config.toml
n_layer = 8
d_model = 768
n_head = 12
n_kv_head = 12
head_dim = 64
d_mlp = 3072
vocab_size = 32000
activation = "squared_relu"
norm = "rmsnorm"
norm_place = "pre"
norm_eps = 1e-05
positions = "rope"
rope_base = 10000.0
rope_fraction = 1.0
qk_norm = true
attn_scale = 0.171
bias = "none"
tie_embeddings = false
parallel_block = false
extras = ["capped logits"]
init = "orth"
init_std_qkv = 0.0127
init_std_o = 0.00318
init_std_up = 0.0127
init_std_down = 0.00159
optimizer = "adamw"
lr = 0.00117
lr_mult_o = 0.632
beta1 = 0.95
beta2 = 0.99
lr_head = 0.00392
grad_clip = 1.0
warmup_steps = 342
schedule = "wsd"
decay_fraction = 0.868
decay_shape = "linear"
final_lr_fraction = 0.0
batch_tokens = [131072, 262144, 524288]
seq_len = 1024
doc_mask = true
train_tokens = 1518000000
steps = 5557
dataset = "wikipedia_en"
MLP neurons of a small language model. Each row is named by its layer, matrix (down: output weights) and neuron, and shows model dimensions 0-127. Each number is 500 + 25 x the weight over its row's rms, rounded and kept within 0 to 999. Numbers have three digits each.
After each neuron's rows, "fires before" lists the tokens most often just after its 100 highest values on Wikipedia text that the model never trained on.

L4.down1887:483490480509512503537478529564524533479485500491541519547509512520530505528523493452494461501493521506504480510493464515479439482496458459491468513473456487541492495465474481448500519502468485493510445525485503487519495515511518525514530510490463539473554512485519488482524527507532505503517472510529468526488512520478540468515479498524507507509505544500496534497496504545481572488459
fires before: "\n", " |", "us", " medal"

L4.down2543:524490507507522503460480537520439491541498516497512495520506520458494456522483466501523460483506514495488461465513535499513520507495513521518544501524510481506447462542468468452489538507485529493550520511495555510503481508509503516496519509513541503493478490530491494486511517481439485481482505455460470451511507511512484513482438508497494524517470525419502481509474510473506459471513
fires before: "-", "\n", "|", "The", "==="

L4.down2735:481505513539537511506485519488505505493484502515463417525509508524484465523502508517479482529516534492484532508454523522509511524521487449483439493465483517500509460542487526468530472493499494504481492527514499521503478539493496466476524527476509531478475462478481472508475525491500491508484473483489506466521449461519507473436527476489544503543530539507492491471531507498517488484530
fires before: "\n", "-", " ", " for"

L4.down2159:471440462498496496503526478495509498464505495499469444492521506510526523450529519506457505519473465486491484481512517491475503497516510431503529498491501505485468549505537501497490481481506515515516490476499519506483488472507524494470531509502529521475495487533497510475493512507522528520510492465497502498471473486470493496500508484513503496477518475459477495501493505517442554447488
fires before: " a", " the", " manager"

L4.down1151:496455445493519541478483501497502496513500494447485536473481473503472543484485457463476493507477508441499491483513512493507530512510515500523529543555508493515512445545517520495481518485482459484486484506524466499463459486488527472498498491516513530552483463545537505492515489474507466498513484502469456519491512484517475494465493483490514486497480468510497485550508479564503501486531
fires before: "\n"

L4.down2909:513550530516467458506503505491516490508535485481479509512520505503512489510529496462529484504470506525488546496519449480495504501484530512488516493461523528469463461499499453518485511521477517512518485502488538510480503523471469495520497505467503496483496465475557532472449466532492491519483519526497524477526460491522460517484509484479515471548496486514503493528486497488480492489446
fires before: "\n", " –", "cell"

L4.down486:486494545454470499528500518518504511512480497476483490520469496481499522521501510494513550516453512474444502522478459495525480495463472469510496494490527509498509502513471530495505531514506460479512519522486509486494526482506470510452497480486553506496484499507507490469484467461492508517526494543500465520477531496498481529563503485464472534495521513445512465491468488488520515512502
fires before: " |", ";"

L4.down149:508543577496503423510501525543497489507499549520479513501503472517500463478475540527485460516550483478540495490522445482501466476480533468490442471480455481524514495547501501510493508470526474480510516462505482489495478545506477537539532478545529502536449476480469498513518472493460503520524497504479475520514502491500528510491497491546495487516503504461477501520530484493508485478503
fires before: " |", ";", " first", " 2;", " 1;"

L4.down1858:497474492513535475499487537526545513529481479545507520490481487474539515484511511488532528520500505505491519491506526502495513486479513503493512495518513470457474462476495481502479500501548488488476502497494489484522512518529499489521491507514498519514479491555497546545498434485534465507502500481522499487466496483513464519457536512497537469496468499503499494467486526516497523477502
fires before: "\n"

L4.down1361:520500499511454539477492498521484534581525522504517492479493468564438498481548473478479487488494468512509482499462474507484500509496493515466479496491516509480497459490540550494500524518491518527529495503520513487493533498501478507488477515522486501445529508506479494506465506492499515510517507483534540489524525515510485510486448492497530520475506494456467476472505545520504490455519
fires before: ")", "),", ").", ");", "NO"

L4.down2627:489505501506536532528512501461504514520494503540514479503494476488490518476504500501460471503468506505494480459495521518445487481483467436497527509495487484508483528481507526477527480518526476526461475535524481555536515484505455490536528445515524478493501520484468511523506496446500494507487493454464456513514533455527521506510482522494518531516520514546467480473522509509481505474479
fires before: " of"

L4.down1202:510466540464490509513509507474446535499502445486496501504499532494513532470506531510481530471497503450514533465490492511491467521517506488489484490468460539485508507499525475502528497548489475505510516525485497565507501488480496485503521474497513497530508514463529489486502564551548472486460503514532505485503531521466505480434492461511466425520556502525501491483495524515493515503508
fires before: " of", " to", ".", ")", "-", ","

L4.down458:489447454519504490523510495490503550532513501528535442521483566521487473492480523453481530504528459511532527472549488474459511478470543551500518471511470521483529533523500488477489512532494519569517517489532556518501517465465450502514506482441526555504475517481520504479534487524494498543504504563503479520542516516478472479486488529534513508464490484459520517505506479478503517505449
fires before: " H", " W", " A", " D", " L", " 5;"

L4.down103:480490523487533512472509496501460475507477482480472489482486490490525493465495504478516480482510482523490492499480515464481535517521483510462508506466466494487563507524547542517478476501532487465509491508511476519502479503486484530492515488448552494507505513496484454488507484525525510480436465465505485513488445482478500452493512492502478516535477500552496547496464513493480485516512
fires before: " to", " |", " of"

L4.down2430:499501514519541512525499488513531546544503433494463518493501459497514492474490529509480463508488532505518471511523540517509464525463479500488491509527532467488465517503529519460475518496542543512491476486510501497517480499481530513522498514474473507473473504505494544486443533502477468529498473487460489485493495522494526527498495464494481552490482495458526482515560476508504499492502
fires before: "\n"

L4.down2895:498496498492504485463475476513511511520514517500515515492510479480524484489544482510495530438489490444511489509526471503495502485499478492489490500525538464469506494494519542526515459461486496465544531493464514492543497552486476501508472538526498517498493459480457494511507453492503480448551476463560485470504531557467505518519469465490547490504502519498480540498517515486478500482473
fires before: "s"

L4.down2474:532469506500452527500533456534499492516532548495502513494482485476501463462507471507475491489511479530530520537480544531452435493510472502505443515491499529537476505466519525511505491499564498523504479469492483514468492476508473442549485516553510455508503508523435493454518509445529511487502518495501481521472453536500498523516488489506490441480498445503491495520463493514492509462451
fires before: " the", " 5", " 8", " 6", " 7", " his"

L4.down714:582534485530490546507525534492460553488527511493532498492499455477522453525503501508483502494438513500522529466479525503498481475515480516509476505530481498467510445469478476500504487520500484500517498501511514511503489476522448528556492498503488490499520514498508480504510524496491522482493507523450485477467455454500522482387485499488533512513510522491511529488467503516519469543487
fires before: "-", "\n", " /"

L4.down1478:508508525476477500496485498505463494509521471493486490488536491476538501520503516566454491541519526461512494512483496488580499515474505457513527493488482514509521459532491465505503535538514503496469479502494462452497443485526494496461461494541460498488530476535478508513526555496475498517487476531506465496455512500506473536395494487469495478523501502555524433491499448496509476487487
fires before: "\n", " be"

L4.down1878:530471569498476510470500478489476496492470487519543532489455468548477538546489538498505473532489504484519475495467477498510520506494471448485486459501510519529464497519514510452519530519523502509467476490506525504498507489522524524477562477514547494512544515500499465508489493455459490477512492428493484463508540487504500508514486500480471481492503493569550486492468505479508443533507
fires before: " |", ";", " /", " 1"

L4.down1819:508493455457492507495524492477464506475491503532459546483496468469521516469506496526460463512524473506488484516525539469505456508495434531545489542445485459483466473501531473522540520487493453466505460511508492494481505490468496508497510514535504479477548493507489469472498499472476480483552479490480508498511518556473538522462496511500518473477520493505498488506484494481497489502465
fires before: " -", " |", ";", " Gold", "0.00%"

L4.down2015:487488535502505553511525545525504523511477526494494487503504510514500502502506520486492513467513543523518508525517493513507508513500466484477521471504519508470490471512530505495500539480487477471478467524540481512522528481457514524486531457519523498468496508481477489530447486503457451487511523513499476522495477445472505532511529502515528516483496523518517497539480538526512492509452
fires before: "|", "|---|---|", "archy"

L4.down2901:542471511536568468511536503460480528503518460525488496526495495486494478513496485528544501502513502498485539453498506480471535483473495527508510499495430511503500490496523461509536505494508474510472499530512478487484498465484482475537531481478517472480502478486484470503489545506515530506518503556474525528506507505522480460501519466514492479526476484483508444521505518547473545495510
fires before: " of"

L4.down2228:513487461472488504458532553486507484510496474496531485508478507548541471522546481491546439505495489498528477477546523476496516473482528476522511502473477533475526466501550483499535475485490525492494483528435524531535482519586498501496516489469536546479479480504489499521509480534515505497479527543524448489480516434502500509503515498520507484502523497536508472491486531519511465519494
fires before: ",", ")", " |", "),", " –"

L4.down1247:517523541509528562506495488485493520489490504501512512472495511486511499487488505524478459452502498461522516544470469455490493460499472502479454484490486504484460477495486501486523463483522498537510506470439489497472494477495474511510542478533487554511518534503489505541506552487508571510509541430515501477487494478504472549458464498497462524513498535520516458510506535533508479504454
fires before: ",", ".", "\n", " and"

L4.down2307:521505505479476482543485469487463568503505483494517494471512454482467502433512491519538477443505518473521432509474507475464521494531499458518474521494489492500482496478456543518493473485519487464477489467479491535488508500517468541497495502499516447519493459465496508457514522498504475444489501487541538491483515511565518505570514490522493493528479511497532524532475520524506513488493
fires before: " the", " his", " which", " them"

L4.down1157:535490486456493519511471528508516503500511498478456518499489465499491488431468513527488506520513533491426498537554523496480461466519498515486505483511493497518484521496498502532516512513489471531459455488465474491494526489524496494489495511491501511456500541495483507441480530509515534488520526513479497480514464520442505493558441482539481522513491482467513492496508448485495515554459
fires before: " the", " a"

L4.down2761:504529499487486514492454490495490531534501517504414469517520493493519508516465517496520482523518527544473512465493530507491514495459489487512503506519510473511472515483506487518531524505512517508509448556491515532508513503491512518491513502512490547507522510526528513480498496490469502485483490572434478514529526483483507519592456470487478490501493521505495498476530443487505514475497
fires before: "\n", " The", " He", " In", " After"

L4.down3026:473488538490472464506500487487507500510478539509490502511527491506521497458519480511499495473426499478501532484517509504467482518526518471521499456511559485485490506495508508514514525438488505501507525503504518480516447566496519456499491486473511476464509536521494470457465505538495521475494486537532497530548456473526481492501485488507494468497467536470522495503449472527508476508489
fires before: "s"

L4.down2339:527522515492517444528509509459462540530514521474489453484485499507532471463518536513547520507463521513533496466541521524561506487513496505533467450495508489472472505525502462476499488505492533472491534510485501482470507500520560505508464489504510496481522542510460502477528490524483480532501487488523526493513491483495495516460522495511491459554480537498531502492466471521491488481486
fires before: "s", "t"

L4.down2935:605489518507511538500492509484451535497508521502499498459502518486470491499519510498481510489491513525521522474483483508510493497504480484489503495510485494492514459473491523451488458504523475512485465517486521484508441510518489507516493488464548531502472509511512477460477519479465514517562488509483509491467468501511518500414472549495527472523523525475543498485446497496499490515506
fires before: "-", "|", "\n"

L4.down2224:504464500482510501489527524503490487449458477436456528505473471473530460518505506513457510539557487494534460488501509481514457549478482479465486494479484531535514513516530505479493517525484503453474517488466537516513477481513512501480486485465482534543475486500528525488518498543488457491455492517481511479525503563503545476512512490536463486501514505511480498487487490501452520492496
fires before: " |", " details", "s", " by", "(", " /"

L4.down2742:489533478512502500481484505492500550543501522501460494487481509463460499529465481492489535504489532503504505501545499514492521488518512525496495500489504488471476534445471523517532484511502506493486517488489465488492471516479479535484508493506509545509521486486481503471512498517508503544479514485495462535533509479465517491555499512518533487502500482469475490508540515534535499484498
fires before: " of", ".", ",", " in", " was"

L4.down892:498518466489541533481500502500530532508540511526530473472488522456507492504493514494515548481473498489507531528455497485458550466508513481460486522498481530481493474485522493521496466512493526503506529479473510498510514448447489469478498454552520465510499467540538492513508491514505500472454460510522514479530516471506528532487520547491500489514493498524530555502538510501485556495504
fires before: " up", " of", " in", " a", " school", " at"

L4.down2567:454510471476485522518470501499531527469494496512487491548521470509542518537536549528512473511469490525495506510452486506479473518488493535481488502487445505504474459467519480477526488489500480527533472498521486512510502520497504504487522483486462489537496498484529525455505513490518518509495500493486438512510536492523486490520511483465456513516542547501480496487475519481517499500515
fires before: " to", ":", " of", " as"

L4.down1337:508475480482524496517548491555531520552486508475508500447474488474501522502492509492524507507492530499492495519520512511509500525526519502487487497490494489523492509476534512461507476446522504539500511528461487438479489453472512481515525527500493468518486491500498508472468497475491501482505511487513526490503489548477477473480491523533535524523507536516568511498522509512551511511507
fires before: "\n", " ", " Succeed"

L4.down1446:493494512505461492484563545497560548504503506485482500497520457510509487466515533527544429459553476510499491494482488473513475464476510553479507508448482522537498494541511485467514531479519493515486496519520511495497500501532448498471531498498511440499483517489544523499531542518505534519434509505486461502469493461510489499507509478559487470526511540519497510520533523507527495474466
fires before: " of"

L4.down993:457494518519442486475481447508506503501533509517505436475534496490501545496532482517475501497452514534490502511478494436482490515498516501520488524494526488521479549525497508471539460475534479548535498496522521518527531495470535516521449499491520448524518533493519511464470504490474490510501478495529497509488491523532512524501513482506458511513585489482494510488577513497490521438490
fires before: " of", ":", "-", " place", " Chairman", ")"